config.yaml
d_model: 256
head_dim: 64
norm_place: "pre"
parallel_block: false
lr: 0.00168
final_lr_fraction: 0.1
MLP neurons of a small language model. Each row is named by its layer, matrix (down: output weights) and neuron, and shows model dimensions 128-255. Each number is 128 + 32 x the weight over its row's rms, rounded and kept within 0 to 255. Numbers have three digits each.
A block is one neuron, or neurons of one layer that tend to fire together. Before each block is what it responds to, as a language model described it from the Wikipedia text at the highest values.

Responds to: Comma after introductory phrase
L6.down62:126163164088148187117109122146114162144065116129173190169134090140105091171155132115122148130099127169092138166127133183102129071166132188159134138101078188177132151126140079117140165087070132117074081080140128124116068101202135141106110112167095065177118110089136168108114146182095146157126143106113114141155080092105131118094096105123093115111173141099140148116087152106112149083123

Responds to: Sentence-final punctuation
L4.down7:149138060151103112144120067117122137091102146192166171137124000096092121194174145101130122127135171115165185128153177079147175146174115149141133139112118095102137167142144131090137146156126176094172107130124184143103107135150116116145171157129128104154107137142199155131104183210084161102135064179072097140118154092123123165128078202094146176102139105077147146125095099157149154111146
L4.down40:122157106131094107045084125125160138145120132167105106082092120123139145156171148131116116100142125136157102165110101094114128103127161128161124180078097125131188115080134144076117175155157194162146106148113150134103129108152136058174122139098103125114171132163155121118119159104140110111182163182157025139120173120137093212177119092096112163068169125162149122107111124190115124101082
L4.down47:081143123153146115151123131129141206072108160106142133142094000082129125126152081094131126127113146103163073148093113118112169120151091146127095127095183145091138112114153141111080113171167157056147197122115143160109100115144110124160131140156139108146065114159146070096104069126144154127169152141137093141104121128144140107170078157099097154212121148124115151106157078142161159109143
L4.down105:151115094135165134091126105167114156115119132171105174161109038099114120182193122077113067135106141169174094097124112131079106098168155158161105109112093131101092147105104119087098104145164132087166087097130188168137191135118125105216130132189074080119127104120106136136105149134115125119117122161111139169149122121158125113147113146085171159124123069114162090070209115119087111153095
L4.down135:111125061168160143078104094112171148117146121136121197180106023107113122154110184118128143154140165178154132137229143124099129126066118148118153108037164129193116149087171121153120153089150164088092105145137146111122160120101110115158174181126108122114150162177075105123128132109124146102083211118140086129143138145174137155154141125105116140114136157159131120157165120134115128085163
L4.down646:114146049130121129157142151128120115180108148180073165080109109215116090118179149137159124104161150160199089106084123113123064118142144140154102183084155156131117091145139139119094049164129159128138130094146139122162084146198123130143145108116081107113166133149087107135121120100073154099133114131129108184131051077131096116108098151105135177180103170140122104128128058188155107147136
L4.down691:056184189148101115114104103126184216135129144127115164153114000121103095102191164121128157125130185067178131103122124085111135136191127177125145116111138093103144135155079157155107137152120155130071105110136159098083121139103122143096108141132113061111099141122127181165138139185099173163076130191111089140194141150160138130127102155113156172131172119136139100136140132094117137115104
L4.down777:172176143181096134205146066175181188100144085158114183076124029124157138147168138077135155123143108120188112134165116101127168087158144141093169135132163066068157170101145157044085145173154157120153125152138152131139144114165115077116104142102111199097064103153138115142131120076082154116141093095100109111069153099128050116095151144063191187068145151085095151137151128103145100113117

Responds to: Table header separators and mid-word pieces
L4.down132:144123079118183168136115173167127126148170129153129120110113122140139057090155115135082177097093117124139159064128156113114102100143138083103086163164099133163106128149137141114157116135124189154116096127080105148160158127219085171148105212152104164100145112128118134130056124144116191135122120130069161099062161137160120121112060127120097088163104154169154132126124113144128115081184
L4.down475:120148025053099098135113114108144244196126075092111122166068135126132111095175175091167119139155107126156147134127115154116058198074083151127159097114109133049128098141090177105144088133112070090163122155159116116127082146124126166106150097124150117075081084180210109119142126156182155169131136154115162141163162200115143153156105117150141119101152166098089147125179120121130110134135
L4.down520:116095133144147154089065130142067174175159089114126157094092150148103121097157185134148057112127113133107141141154082152134050104108116174166067101132120081138202127116104138190112119097100128142095111173109102120114174156154116152150134106196116068140163179136108138102143082113082140141116100109146105170094093138121122113146114139114098178142143149189163168146141124117106100085070
L4.down635:083147093137173165123061146140164188143075116127137126147163147109090109121148169075098191102134100112150119078106142117156111184136109106143141151130142132122127134085100175095075144045148140166144108148108125141095154146165098185168129179066120136108110124148117066178125143136188108153096169191145122123100152171158203149102085189108147095159124112124105101193085130117141165092181
L4.down720:145131185184114132133071135123120134204106119071112117125151142158158108021154133158139139151124177117112177111055217115098120211168117140134139113117126126119179177132112111151128127135152091186116103152089106130102145107102085154116110110085117175137061142086129043112088136103139188065126131113114125089134182173160182176223096082125142153162139124131159142149131125107084135107159
L4.down788:132141111150093112186155163166149160141160124133104122145173077159134074100158114070149185203139130073090131158167144080145150117166186141136183113087148093108134099125192130138108038126063139140087158125147068057112090142157085150061091154117137090148114113099084126111123132154118140146143153202149086136164096119176093140137113170085128145185102134085163128125154090099128096113120
L4.down943:083137145163116176133090139105079138103123094117110178188125103156160101140152143109178135146104107062075083096067139113152091149112090106156092148139128174154130123185182124085115132103158128070143135159124149134151120103145145154087222162073118186118079158089163144152149136148121137143110142084125144115153145125150112120153140148126131112123118153185094114153139077157118086121093
L4.down1013:192100137074126150123181103156156127123121012099084171133111168090065130156158115171135141107147202089113075136097107213160106126150127136133075087061111114096122137107081153102150154105128132117121182123114122100065153089151044136077120092141206145114120131100143140123160082194087189101061140133113154145061104144128176175152130094108144109119106133100130179097115094110135101080157

Responds to: Separator after row label
L2.down131:105174126167175112083106117146110151112165113121112190049111114120166117115167162142218120092111193148152093125112091128113142148124185142115125091116120181191141132113154213102102143204129186154145154110157089123092119152111119160151112079132162140142146148168128156119110141133094160158127053126112095140125115102164160111094078109122151099127076085129186118136136176139140092163133
L2.down186:140191097133152125156110127097173222096143189154106172077106144152158141174103126091132153092118144147115098131139059117135167121114187132072109163121089127203176087151140133115135115134079140138146109114135120137094071106130090102151131156153134103105112129179099191123130155158119083182138118128101064163122165120145140138118108125142162093186106062149084086106060131163123171132096
L2.down521:125168125108144119133134147147177186094113187122150166095122079159197158184136108128139089124094182160147128121185101119111087119134106154182167148108113097122126141081120157160153104105136142119160187095132125163161119149137090114149138130132168139131149086152178106114127133103125084127165142144135165154130141075085176135075114164080131051107126131178101162167196134128054160191101
L2.down533:116192146155136105163117139161207187128159187135182159121083129125125077151109063120165080105095151170142091162202117112119131152112121109074125131110141105109147171111080137081144136132157155109121137096137132120098093121141087109112071132080118083116147095117114096119163113191185096116132149147153128097101150065179067113132131157145170092165130111134112087137175148122173171139109
L2.down615:124160107141181072157121102142159166130157109143135103128125068093164113147151124155109076106153121128142113112199135131142071161120142128152093133156153140160155131096118180096106103100142161137168129121163096162115128148097134022140174153095168113104117097127143143121114083085209118130158133153161164135106113077167148121173115220173188125098121074113143134151118164158106123133140
L2.down682:186167116115131113126125096071153185097135124129149111149086135152084100105103110107170128111182169086141121151173150140091116147079118082151122139075169128141142091143116122094111121181128127124114152141142088127121032098158074127101115105085099099087130123101170128143083096091129121151111213153132110187109112169058133085207082092141052115215132097117096143135103175122134133119137
L2.down977:126163073148165123126150116101126186120117160144134097156092112204134076166121104103086138155121124168133172114193193110143102141115163151142132128142148128187104128136111115176138094109135178206156093085101074065111086149136100136140119128135202115100167110165183113107183091124175133128078136130139116121088135111156178129164110174080140087137119133146139178152065125161130157139104
L2.down1008:123145171130155121135109124143168187095105148107099074208075106127111151160118099128149081085110159147121126169061126150200091139093131144133146140084092112159104128124093111090127145112124182133104035113117122106170130167146102090117138118106114112085145102120119177129126091155107166067063140120163072144112144150118165083075167123164136106165131193124107161144148123133130173181144

Responds to: Segment-ending punctuation
L2.down269:084192140119075151072143112155109142197094084065176065089159133169126103139118091066153142102144123199101124186125092064176180130091135117103086201132119077103118157100136125155160087093144162140141091149142139133109118076118097084099068106156139109107145140149152092109124061131126110120116111115093153136192083131101133159154083068120150160108099179116124135079138118054187113152076
L2.down302:079165157101115159146080082089139213120114162161091140141147000098124128127176136176193132144127134082167149150135151124077163108161094197124113154132120105123065100164105108163137090136164164127156102076131098129137109112126092093169095100122137151104149108150125167158123153190110138117066129093117129114136175131123144133068085170119146144140139137088071159162142117126146155134132
L2.down418:139114105166125119147077096140148125201108116156126162113145069118200035142112132134161172088145131114144149119164135132132127147022141151138123127060166114074174117110118149109125165140141168116143097078139109178085105173123052067094191130151164186111118159122172161151108120140162105142088138173177090130098139100143140096139088169088158096085102050128155180135163134061110172144107
L2.down545:131139111147118130177155138050139137144074176151159149106176070173122090098113159046124123064154137126135126085104095088104144097095129127095115066141144129153075087169113120133072118140199109101104139136121103140125079079163086126082112176135119103118125185161131168108120191107123069128075163152116074169129160135150133087130133158155131164097125143119111106073190096122146139129098
L2.down614:127151131126105097105087103189164136160045156181149116115163108101167126211098130101108124099092109140154156145184114085156091141108114166123134108090085099154067106101109100112053133082153128075053104089104184136081151099109103099162071181098166102104169155180112129109164093142117148183142158142089097131110143165141097119158196115123191124129137101114099161127170138133133136106146
L2.down725:091158131105082123144123134109074150109111138224135110100164152161080097165132152141155124156150112178176149121189122101159120121106102135106131120120112111149073137141131190104148072114097066140095123105110181100174107195162158124195143108152127077121136115175143170127120077131114113135117183139107086121127122145103129104137184180117169136136108169130082140085163091145130051114144
L2.down910:120117169100121158116128142118145091096090136142180070101105126173080163123133186076157084103095155178186099111142141102148133146161135131129116106136126100100149133137107144131122104189087098173128102069109115107131089134127123147093083105104101105130157130134105153138136161172085127123111195134112130141171090184134082141143106137155146128108084138091147146109141074122138065165106
L2.down918:089095102120123095140110095099084192085109158167145162130140000109130098166210088158136143137090149161214168111227129116126120134138068177162136092089101132135141130163143161100171104156159179095099126096105154106128147183121125137161139141133119146075166169121145127182099087162105157114113142148149137156099106110131123083105144141093173099146118080111100170145111074117144076133149

Responds to: Table cell boundaries
L4.down126:170130101136164117163088094089146085123103126147125143114134104144139137153182130110180108092153144124106144158085116119121146161134141048131082155135127147133152066110157100131079106117152102139150124104117109063086144162141119137089116093183103132122152143134165129144125161111117041104109146140130082132161158116111150102118057150138130115110148126106152051134229156115126073141100
L4.down452:063147169192101103111113137184085140135098121128158089145186181189132171087125097157121060097087049127145115115148116133155133134148160143111095103226114149156119184121148176152157128126132148143131162169167141094121104089075107121097136055179142143170076135100142112156103065163105127165173163087155174101158164124134087119130080111126134095127117097109177163106104122149193138078141
L4.down470:061185136141108136100154141135131120196089131143199156176140177155095067156055188121110104127143161104118184094149190117124139109074138124143098174140135107093119126105172106155111123121146084117139098133138170149084129114136167049114149105160102124127112148133194114112118140146086118115166068152156141062094134139081139106127162158142128121067113081175175088085138102120155162086173
L4.down569:069158149126117121188161120114170161164077127124117136082096000100120116135132149108103108164103225142200154114132134133147144121195110221145163089113130140129142164107166101119131123135183159128125081091135106107126116068125141149153187115097115117092119108191122081135125153181129168163107099104119130093125138136135103111091168111158137118171127129133089084123135106132116132162092
L4.down677:124102109086130113111124162129143144082123117160116161100118000131133075122161112176093053160142119166119122178159159138154106157120118100097164162163126123095189092132168123134109093140151137129117095102113093105084165123114209116191189103213153137117079152150140128134167110140150158121060110096157124143177090152216153127142137120149150169109119129110128130162138111133097088148204
L4.down755:102133163163104125059126148197087150150125118128125087102126214171076178103080115115108165115073040091108120128154107125123154116074103140119120158205128127223116158127201155146134120139108184142124133120140114144086138149104120119116125082127108192127111149147156127149134111114098108208184107120131137118170091154120123146157124147139176084108099118132139169097109176099111123059165
L4.down917:108135144139115090239155145155121124134121117142172130102103197223150120089167137131107078136125090176164138092175129143137132139168118105109126138194132127120087161118105141136076112086115119118071113131058166107113171110071118123133142082104097125144135090188150109105125123150152143147116108108116188142129151070171073087167129129150144146153123109186191127134179109138130170105131
L4.down990:164154173134162128158089155105166164173150185087097159149111102088154116064105121158135115082077145081123175114121100138195174163112132107115136066130098161175138148119179150068201126174130154129082086125155112132179123102124128158132123156111081092085150144144139136129117115156121163121097121187113111134126159138101153041120116140122128122093123118062073138096076190145130111132172

Responds to: Ch- word continuations
L2.down137:123166151127109158129089071180164116108159080132102086227164149149167158126151123130123145106146170154157137175104126148099126079160167133171137094100124074135143081100148118097137094108101109070124165152103097080137147142195099205141144148158136137098114140106160115169132087111112084118168151111129106121111075114137136210077085167150168124118120087145136073079084107121124149108068
L2.down199:131149143124078111084167141158139174071110105181116170147073134104155093141215141127141141098122169062100180126125198096143143092128125081099131186161110188132201130134103086154093143099144113117119075086076172092094153150131139199173095113125159112149115171181081132096153186078098154109125102140103165139128091165133118166119174089144139122147077135117126090043149101090121106085086
L2.down257:165162125108153113092072143073127208171106115202076094092122124168157089142108148169125102141145076097116144117220125092140051185138127110141081124110143136103109121109138117130115136149114082134104102213085120092138155067105140105204154153116148109125164102192092119156181115173127156117165140098132072108151182123148169109140136104174150110100109102142106181150139135169119133176181
L2.down473:102174129111140162148166145097122135138158079107133115050127081134099179111089123174147089173110119154123097096102112179128132076174134097114178114120185133108087149174182137166121146112104039100091125101115129127131128139086102098145161143097135169093129124116089106181133185122169104187141114099099108146118135083127072109176070139091145122065142191085110148120185114186130135119119
L2.down675:144116174159137135141201144126156122111166123069150093072124126126161173103109100131127151155119096171111089174073124149175123088141103110097114136124161153156204119122136089123140140184143152137162127128115143046124136106123144140155101092167160147130071092132071112184143177141067191097172121167085142145123133064182166132180149179116173151159138124101079117075121094099100117146099
L2.down908:180157125097135171164125112146148125151060128124157131083070066117152130117112150160101043154144196164119109138089108150120111101157148190141156083100138075075118093075105167144144127151080151163121100097113152087100095050163099108100171057081152154129130108127118150160150183131108148163074201181147149134091126136097192140089153150129100106127133134125147174151179133132140123164060
L2.down930:139132123152116136159184157110117132183141132084144110107081211145118104134114085164200168114147168151118101073066166154185097120141155195153153133193138093110117129196100104107139147102161155172174091105109111099140114140152117123103126184089175147131102106106155082078092166082110135123166124118134140123120183183121098086194181144118138137083118137142158099102113162129097106160156
L2.down952:143092122060166103149107128055096131153166126138120139146158156096125110138091137150094130144123136124153124142136124171112115104112154176086171090112158087103085131105110107141144113116156147114170158163147130165164118144149176099080079136179110188117121176138154145121157168147155174146097095147129132139147145156148122090094131204070153157139127075101153106103105092144114093203168

Responds to: Table header separators
L2.down304:094129144188183153098142131100135108109132109160158145165103123150146068089130155099138148141125127118065134068135131160100125128055139140105111149111165107186086124095153183164160088134095137071089134126112068122131155167153171163096148112138116141165118111171111134173131124094181119135147140138145180117137075109139085154053144113123115179162108082114143101131154175118135140183072
L2.down309:142149132135117134082160172147139141097065140080113062156099129143141094115157120099171151112114156104155148158144165151140138116120127149171143118154130077154153074108127039148083169156080109147139153168166157194163141098188173116116140080157131130181126072080144090107137117080156157166107123165106188126136107135148123099162129135152115155137069168091118086133130170116107143121143
L2.down492:159110165162131143096094099147150128182108048136113123127179137103153058074077108114121128127069136088117103076091148075173159102200185113092174107096129118104182151110168149197121119159090104147071160100165118098120147131161171047071115131147153123154174103143173143134139141170120084065124136167138132109135080138096093129127130091128108134148145139091172115148081162144193084114074
L2.down657:120101121097126145162147167169203201026160102139104184092137092158092123115067123128199084152156182097166085161116135185148165127113118108108119121140125161140117127140162065148076112104156101157126172115089112097118070122192076106081135114149110136129087110154123070159168109114099068087079132129129131177124145066130125100126100130105160095119145045105159162180150148132090087153127
L2.down704:135124119086137124196104085139197162121166133191119183183120124135203119072137083112159137101094124128169114110078135125137128137130130107073095136156156116153111146146110150142108087191094155129051130099145105152100147157140145142120116155090129099126097135136134152111139126095114142155161122084097120155147098070106190142123140164146116131043116135154149063135167107088217086103092
L2.down706:122088067097155125114164113094164095083111083100090201145152102119167113046156157092090181134121118104109109100099118138122144158176113080085124169172161138118156116155132133144104154142159142094095161123132156138167153154152168117065116116109108109145133148139208137128180141102126093156087118160099150171108135124084156133190114159085184126114069107127089148094077154120174074047142
L2.down792:175159110101132141115140127102164084133161064102109120137095132122110159056122062154115140139142194135111143147140166083122122037174126098126108131111186101109110108074121134060081101142094116176085167084219116088147144100164118123156173098132159107157117133142166083095181114144122142100120115077084153146121096139136141145148110120146184094097118190114077101110170121087073106091144
L2.down813:153163092155113189128104115138164076143066083136174153081190087105123141047168093083138174104140149125119135088103187123110120149176139112134133129107057137140116120116158138149172194138122065125157184090147127222158137158155125108085097166090146097125133156115067137129137208124088140093109145134111124125144083123124170147034150150119146129097058074161086099099174111113152085133148

Responds to: Comma after date phrases
L2.down179:127154185125142128165100185150117092141135142131148123084105127109102084124135140093093161122103168125147152101110176226150150125147107116115096112134138143136150135117161188112116116143162052165070230149137171140190117148166134112092082143104170050203128156090123090156090089128113149137085099145134121126138119148091148162166079173068154147131127125143145097151127129134075092177101
L2.down363:071224105094098100121120143136115137084088159116109106106169096076112111149107146121142161133133173144168156149100120152114168143127112170096099080164183118153156167166124043131130187115176153048111112134104109129122160131088165101091108142143132121126153187115176125131159132202134139132154146100105113124130142152130107207118140162087139139145154103137139087049124139124108119155113
L2.down641:158127139049151126159159090120082101203066103115179157125132145100162036108148109149153169107107105077085105111134137134132208172138099153172117149126137145091167176135112104169109125176183113122090077152068148091195147099109144157059170110135131213087092168088081100126102140132120134104117166124151116129096113069140089105146115161094108119108143105145120158096147135118116122105061
L2.down652:112117123111107108141083140114110061105135104151114106113112094101136112150110086079067157135151070115166211075189129092156106139108170160069178120132092117147136120092174104065098126151161113090079133103101112129117153170172153121097090124146065104099123138105155075203081150153144140114097111135147141135111090163158149183149143147103116127145120105147131135146088118153135138141155
L2.down755:140165154098079136086157151120184087134127117103050106121122088130112096119157106138108147146132182072151148131142154123102150143161082085097142044137140143127100093121135207138164111198125130143121100117085137177096133079128158173165079159137160097149155116115147108121116091178105184126098114132122132126144144131108120122135159160131128095111112094117081108099129117142123097140193
L2.down849:108131106075130125122096116146203115144133111119129098078109169088150103094116142113131121085162099044125145146169125105169161111102103147075150129119087102151094140134115153141160126111138100063082066140183136124149173157158158100200163142144104102167097120163085157166129091161190162187123080109084143145061133109096135078147090048109107131129171148114127128167112126104164095136094
L2.down956:101076089111120074158149094069135180097195112069127124119147078140185133109128148115127103132104102108161131113154121139147149106107103114148115107069116126120104057022139106118154098118148153121105094118149148116158136121177111172109135171149129091110175144130098128125141114100131123102141162105126132111167174140138133123119095111180186153182134167157082165160064107100126132100116
L2.down1002:086141100156060172141112159157096142170143151140110150146165187148096152109133170094124154112141060070081129191103135110153191146154142120094103093198167134092143134143059106146141175114134165161134093162129106124084128120081123117165186121115127094108161138106060137175095094113109059122109097102125115158171145127125114140098164080097115091128135150079138149098163161159153122116099

Responds to: Table header line ends
L4.down85:152111136127132141149135146176189117128118131144128146084152089040140138141149152109080153144104119148146098093141156110218128111123112129130100076164145130053124072112109140158148164102131155156115098144164147122201098143123105117153094094187031092118129135125112169166173166092182113074177135101105148114107104142166127104110143130092174142092115124076151099163151115117166123160114
L4.down96:125176117094074101146136166129153144138155117118140069156135106142159101125088165114061118122179200152144143165098113090112195138182106120118136082131159117107126124128125152109138148145135113200173134139146145141169093136150147129143148140107120122099129130133103192152130098122102125131099119128143128027080080128134138112146178122177193176187093087143118139119094079166125146207135
L4.down155:153150108113088086168144182114087063095158163118112144119074119143126169186097079195158146074075175129202112119110130147179164123131105105105105107136112137198142127142149066146111149172114139136183158124141112110136091139082133122134141079159103147091074122118181129152151142149148151085152126164156156095115088096114112154138110183126187117083127138067113122161139119160065131142125
L4.down261:183129109129104158148128166106133176092118123131101023174160153104184133191095103135152154098086187176118110155118136084101103057115126095072117130173122105124111141171155084132174118134137052133121078160138162171134183164103139133182148118112162182116149117100089174089157138204113075134133174164169158089185102107128151118136090121105149149119108120195051146192136130159147112096150
L4.down527:128074100109141158131100152124111173145095150122134105200149118157169147122163140082030137113095154076142094089119195117108109124140057075161153147069159158125143094139171130126167102098124127154118124117145092085155112148132178129136106191139136110116121091129139133159145125097064135061116130150192144091124104114094114153094102157108120061132122111097157179153145129183102131094179
L4.down812:107154172078153143132117088177078059108080162163137046162123176096141118147077169108135123143128135169110111103155092116149145175128134109143138157113128100194170116131156089117166126190132210052142158158170057125119093092070167168140065119177161120146148136100110110143135129153156152159102115093148088079129111152125095139154141120117088190107169126181142113140184088105110146163059
L4.down859:143084125134097070133166101120135110146139119117098154103182171180158072123112142071158130049134180180081107187115109136185100129122147112119125088122119119160092148173130158141190127066126086184079067130142138144116142181124153149038163161104080146130139120162113117127109124131145195105220103059105103147187154120124111094116092153097162160088146155134224144131145138115142116107095
L4.down862:139081124165122128049147079120100158143055077110179140153113163111122086142181095163200094127137150153144104143142147189079184157109155124138092140118131110178096137140111170151136104104125125167116154127170061154134070076110162145159128112156111091101077130123055150131118155142183131150102109126137104137157134135061123100119132135169111174134144134117126122095128043137149119111094

Responds to: Comma after opening time phrases
L4.down133:123161118100123128114174137131123165093121158084147146087127115126112155109128172111165150098124107170143129123140116125150234118108047182132100197104119147144097116079173150111140123146157129116123131191174113147125093092097119176165130113137150143126100174122079141121130092115075150112142122122125151116157143120154121088059140101095138083108172143123128175143228143130112134159128
L4.down144:162119141093137163118123089140101131138100167112187132155106141154082126151153142105130170127089071093173175100139158110158148168086107124145103142123166137174075138098146128108144129023102118108092110188108153149137100136118164127126158110143080093157146108062146180172139137120143118107131068187102215160162110136130174170118111114043113108170153090127140167089093129125157110114137
L4.down200:167131118123150151137143182190138093146136107181123096133130147149159191161139165028125126117121117173085085067181102108167179112090166157070112124143155094065157095099128107119122031148104119117123119132168127092138099098162077087099114084107118100126138127077063173135105096091128146116165056050123143137164151156130088110184124112107111112135107137164090124081120073141178107127099
L4.down460:113157162107089160148121145112129069127088141146118082160174015091086146138172111092173107131120111096173120130094096134137143187108165152164072135088082165153157104134146104097109156119114147083131098116105115142099099080186108149150137129110108127105123133175124142212143134154109178111162138177117096141166153150116138108107121119139151155100082139033175099092138127127106100128140
L4.down494:132112160137123157134141170124110174164135072087149085216107125118085176131128118077147138111098145144126186080087107132087108154099152125116172194122143172188181155136113130114136072111094078103103063122088182161058124123109117170061159111094153105190146124138139122092131081110120116116124192089186124113150146138081143125117127125172140131159154155151126124105127134207165136103180
L4.down553:085104067176128140128153077095131150155160110142097130107106078132181097105159119159135108122109139118089136113088160150149177118091183143104143151145170116140107118095112104107179117100141097116071104134184134143111102153163124034151132158139098122201150192216132080146110110117146123082107104120080192119110141106157123076137119094135122115125137141083155080097175149177136132063127
L4.down584:128117154106134140119139163175147125103129084130169144147076063111079177121121082067124117125143114069120120107132101146109100128097156176108142136148081188155125150102199121058116078101065145057128196096132177201084039131128141102086102146143128089170180118129144141160150160134141114119149122209127140189147094110173166144129139182127063161160156172073120108102087147135110119148195
L4.down597:119135117162092100086164132111119172111100098140123118146158214175070114165097144151093146129082051138190117135070109127152115112141129130138156124118113180138153146075132169145159139162133171154128142129110114091053135141078116168163208095082101135129095093153161164129106112135080143159159147126149150168142145111088104156180097110157208085067139117161123131126095061104165189101098

Responds to: Sentence- and row-ending punctuation
L6.down955:129131083161143052152096088129139173078122141142140156150119144148123187166185071098101119108101137155133159104101122124135211176127127157114089106107066132088123064150126130086099148126113143094136126118129135118094138134109094105137111155170111134127146104162113115095107146110156154096143129129085090166135173159138151087175086182112102217110155047098165083141153124165106170084145

Responds to: Subject pronouns and table separators
L6.down420:097105089176166142155131102133136218121128048143116125125126134110200151062129163116164131079142090093142139133120105140118107142123155158137107190091098117129200129129110091054119112120118152108153104057109134165078111125112112153119092079158148173144171116113162119191145101063166090143168153144144148137099094165157126154114128079121109136111095101111107129078111158105156162093136